Weights of a small GPT-style language model, trained from scratch on English Wikipedia.
Training: a variant of Adam for these matrices, 150M tokens, 9156 steps.
MLP neurons of a small language model. Each row is named by its layer, matrix (down: output weights) and neuron, and shows model dimensions 128-255. Each number is 128 + 24 x the weight over its row's rms, rounded and kept within 0 to 255. Numbers have three digits each.
A block is one neuron, or neurons of one layer that tend to fire together. After each block is what it responds to, as a language model described it from the Wikipedia text at the highest values.

L8.down402:107134130126130099152114154143127173092125118090119112072096162125109102146118163116108093080139115089122123115117152145120096095111079139089142108084137134147166125100170138126140109159170132098119173109120140145145131173158148205110101143137125137088134167105120121109119182127148145135141125172109119152152124136131104114126116142123122132098083160148171099136137116100168113129145
Responds to: Plural noun endings. Plural suffixes such as -s, -ers, -ies ending a noun, often after a number word, as in five teams, three kinds, several dams.

L6.down99:108086118130102117160117105141123149128099145123092105138169086114145158140124141097143118114122135141149103109121152128109123141181148153156113126115104113108166108088142135153115089097118076152178137105136108100164136113147104160191160103118104150148138077130132168119192140135119119125111106133136126138117170152075137124107170141140115112142135108144173078109143130130125136136121
L6.down132:126095142101123141090124095108097104139151124092082146154137172143184154126153124159104125096103128116144117155122125082108104147158146120169165103161102152167112169092158175162154143111095137117129120169131143120137133098131181127074183104099141116121106110135114127129152118092100137136134084111089110109134110125113108070132161184117123151086136112115151146163106108074154141090111
L6.down204:111092122126123133118082180110139124155093136109137142112070123081162116122125164102138142109109143122131129106138090129123151146129130161147151123190116118149105129094133136125083131135118087126119113124155203150139132123127092129116169153141114143155129146133142126136114149144110140124142155148136106139100134145090130090078145120137070148096133152165136117123135138137141110094148
L6.down358:081096106168140074135149102129104166153135145162173114095089120136115124122074097109126110107092097136128082132131102100122167150162115086116105097133105130111119114126117124155125162154125148106102150144176145125133161093121138123153148173140127115106158131097088108092128104145136131096154093093167115149121113095159122130123135089163170144114133114134159147130109129081115100106115
L6.down521:082131096140152154157116151148116113167120137126096112127151128121168104153144101082129110106164097160128112093117147144124116137121099101105168129111134168177133118145150103139081135121082128148139143108156157120145107126123128130104104113135140152136128114144086140135140144096102138128118059130165137130146079099101111182130142127108107149135116124148183090144127122130169131136135
L6.down829:091148143187114086115128107100106157125133127132136136079111116154120145112109125178117161075124129156128126140117128118127158147144139084108088131124100118117159112160111106129121112117090117164116098118160134093140126138105172096135160128109143127130176150169096089116166113110075126080136100153093098136113160128161123146157115147149140109160121102112103128166122116148109097142138
L6.down875:105126135111109108125136095093136159121120124133125134133111138099137136112125083116126136114103117115082126124103130149122129114126100151135132092133135136105135150108174151134123128145141154128116146112091160110138161135111139099099152146130141145155116111137119131119164106102092125080094119134125119121136148089108102093100126113135108141129167110114117133116130115128162119112107
L6.down1022:114123116109113078143077126136111175134045149095119138128157144124143121151063120166117094160153133167115111113098128113146167159130116133122115129141154146136133076121200128144141120160129104135092137157102116106111146149127109144109168132125178117171098134109120128123162119131127130108118124123125131111164161119144121127107137114130121098121138058150139087152121134154104098126143
Responds to: Person-noun suffixes. Word-final suffix pieces that complete nouns for a person's role or occupation, such as art-ist, polit-ician, Minist-er, councill-or, bro-ther, stud-ent.

L8.down410:123145156117136125124112117084119143124104090116137119144151131135079131162125089129124165142109106160151136095136090150128142104156140130143180097164151111139151180133136159104130129105137125137090081155155115086119117134109104140127132105115139101102095150131096140162149137147121146074137153158107097131149149134127114131130144169112155092100089118128119098142146131157105100123083
Responds to: Clause-joining connectives. Fires on connectives that end a completed clause and open a continuation, mostly commas and "and", also "if", "but" and "so", as in "team would have acted if". Weaker on word or number endings.

L7.down106:086157126105124093140114148130130141129150114143079109141073129117112134116102156139129144114116146125113124152110098143146120158104122152127079108115134108136166100127094136134114089151158132116125154111127142143097127164118151144115108114116132118127127124133151109131117138133113122158145114121155141129117187137124069098152121161116102103117091166108145117097156137135159176095100
L7.down108:133135096119149094089148144141142115145097137128145128119091171063083126124132142134133102145119172141118146165169099097158134090155110143113145102146152157099145110087114152128156150105109093135098124150103128134154119156145067121087112126091135090106150173131139122126130107131132130138119116135088128163168112142143090085114174135117106124096132127155136127159098088129146131127147
L7.down213:102172077098126114130125113136135140069119129126158147148151126132126116114149149092116168136121169129112116110154149101145167115117145100122143124132129121101105156155138120082173095155140121121120132095120170102106132115156139126163090095119138143146133112129136079159106096104097123099143116167149140138149127088119081178126109093130115132118116120132146119107104139153158110134116
L7.down408:126107101115133066146098108147138162172124093128118104159178083133123156085121153142124095120124100105110167107163078142139110123108123119145104138127118134138150142109160106145149123141130122136129105103140164128133120114137144125122115134123096131134168097138152145163094105121110160119145123105131121147134146118172124137161120175123137052147107107181156091113169112156112102142096
L7.down510:173144131152177137113079144146139133130126165090116122129095104132158159091107123110162129113127128136091116144135090134127129114150146169173131133117118105160119130146107141115147138127130119154144107067137183118151124072148101159112124091114145141166111111152087123116136081110130156102126129130100138122130078118106135109107124141106104155106122127116123098132090133152128132118095
L7.down767:152149156135157099124117138173125156122126113102121150157106131121087138115117132155068105155097115120145120126131143127124104103132089148136144121137130116173136113139115120098142110127162111123134126107162124107099153139093148145105110146148133128118126142103118125105153185134095122131175113144148099120141142112120119077120099146125140157111155117095142120093157125152176124102088
L7.down964:095146112185105141176142158133126147137106148107155110114113120133124120108114156116162163106128113131145139135115117078132156122073122158122142108088100111114165147136121101140145103141166124161133104151144157133139145115157087153152126139141117106120168128127138126118099165119127109149160119137160112130139124142065151116128161104138095141116088128157144115123146160144123105155170
L7.down1004:103110103125144101142142096129115089113088147146121113088104138101105153125113088126136134133136102137133121164106083106168139112161128159138071136121119167128151103128117144124145133124130127144132127142141170151101130132140090170144095118109130097121146164121140122103127114130124177142101129155141159127135123122170060104130134168131119120062109111133142117140100144155126152083120
Responds to: Agent/plural noun endings. Final suffix pieces completing a split noun, mostly agent or plural endings, as in lead-ers, act-ors, profess-or, fact-ors, resid-ents.

L6.down349:099117135103093153131088127162108145161185102112146130122125140109137147098171114147170118150123126095089138133126156132078119111150113102127173159145141128126101136124143133090104111104166142116162145148081113159113144090157107113143106141179132127142125164123098098106151129133100137103149119132126142117145059112139132136147097110113150109170125116165123151127152181115147109113133
L6.down364:117097125135159075109132133103123154141118120132119125168148117151135151135141121167118135106103131139092101137127141146128140155134101165170162167106118126076146121136117131128134126135113109116154141133093119123142127143129141134108067138086080133144122114130134156128136122157140088190172146131136128161158109169154168144120131115121120107117058119079147168184095086127124134141131
L6.down463:068112128134158095099122125073122124162150115126113062139096139138123164138143099144137134110122123181104105131112132115083172108109114136138130136082134106188106141105167142186094143136140152104110131154118143126120123108179153125168092158071120098110093125124135143087089107121097135138182111136139126098095132141150073098151130131124112115142106128158125103127154127112097159116120
L6.down847:122123117150106112151151134122180142122096119115142187088120153134127132173100096102125158178142115157115118123138135115111152167138120113108120164143172127139125134152156154123113144093067155100098134046147116125161137097101135094126133127103157127102136118135118114149156134112165179140124084125139141129128171137149101132157160114103153110134152147112148090145133110100125122071097
L6.down906:128117117141131178109152135112167140154135143134160158091077145135126129082089120138129112129136137122117124101121127102128137125138152144137116141153118133140086142121123101059165146136163139123131110088201149186083146145127098159125120206128143108167076110137143128096166133131093130115116121107099143110140098131134126128162108146132131149155160177148117134117154126084146122098152
L6.down944:073136126153187137123155123133119137122143148148115143137155122118127084151143150111156156114070128139140103130155136100085146104107129090159120173148185104121134191111145110150117139154108124125091170147123104179129132077148095143107123117109142138162116149112126115136131177132095140189131113106117086091129128131125086148144119164112129107103103120145088079114175118120126117104163
L6.down981:135103158151124156115133143118112155139130137119122162134098123133136102135101074072145114094124161106094132106145129145163122110136162133072114103124146110116121134087103092094122138103162130120076120095162089167123158109134131168100141147137122158181098132130120115147127146123180099159125076141119067119107123142108162121127109143128170166131141128144148131141119134151147138121171
L6.down1002:076145099119111140110083108152093112108094116157164096107142130162151111164109116100095069141093143146116109140102126135094141139106167125117146154168153127075107133127149081134150142148154137099102129123113102152105114143112100144111141120167129092154150156159153117165146106144173108115146094167085124126127106140147105121156199098111160124103135146098118134128117129136133123118148
Responds to: Start of main verb. First token of a verb right after its subject or "to", often an auxiliary or word piece: had, has, have, sh(ift), cl(osed), -ed.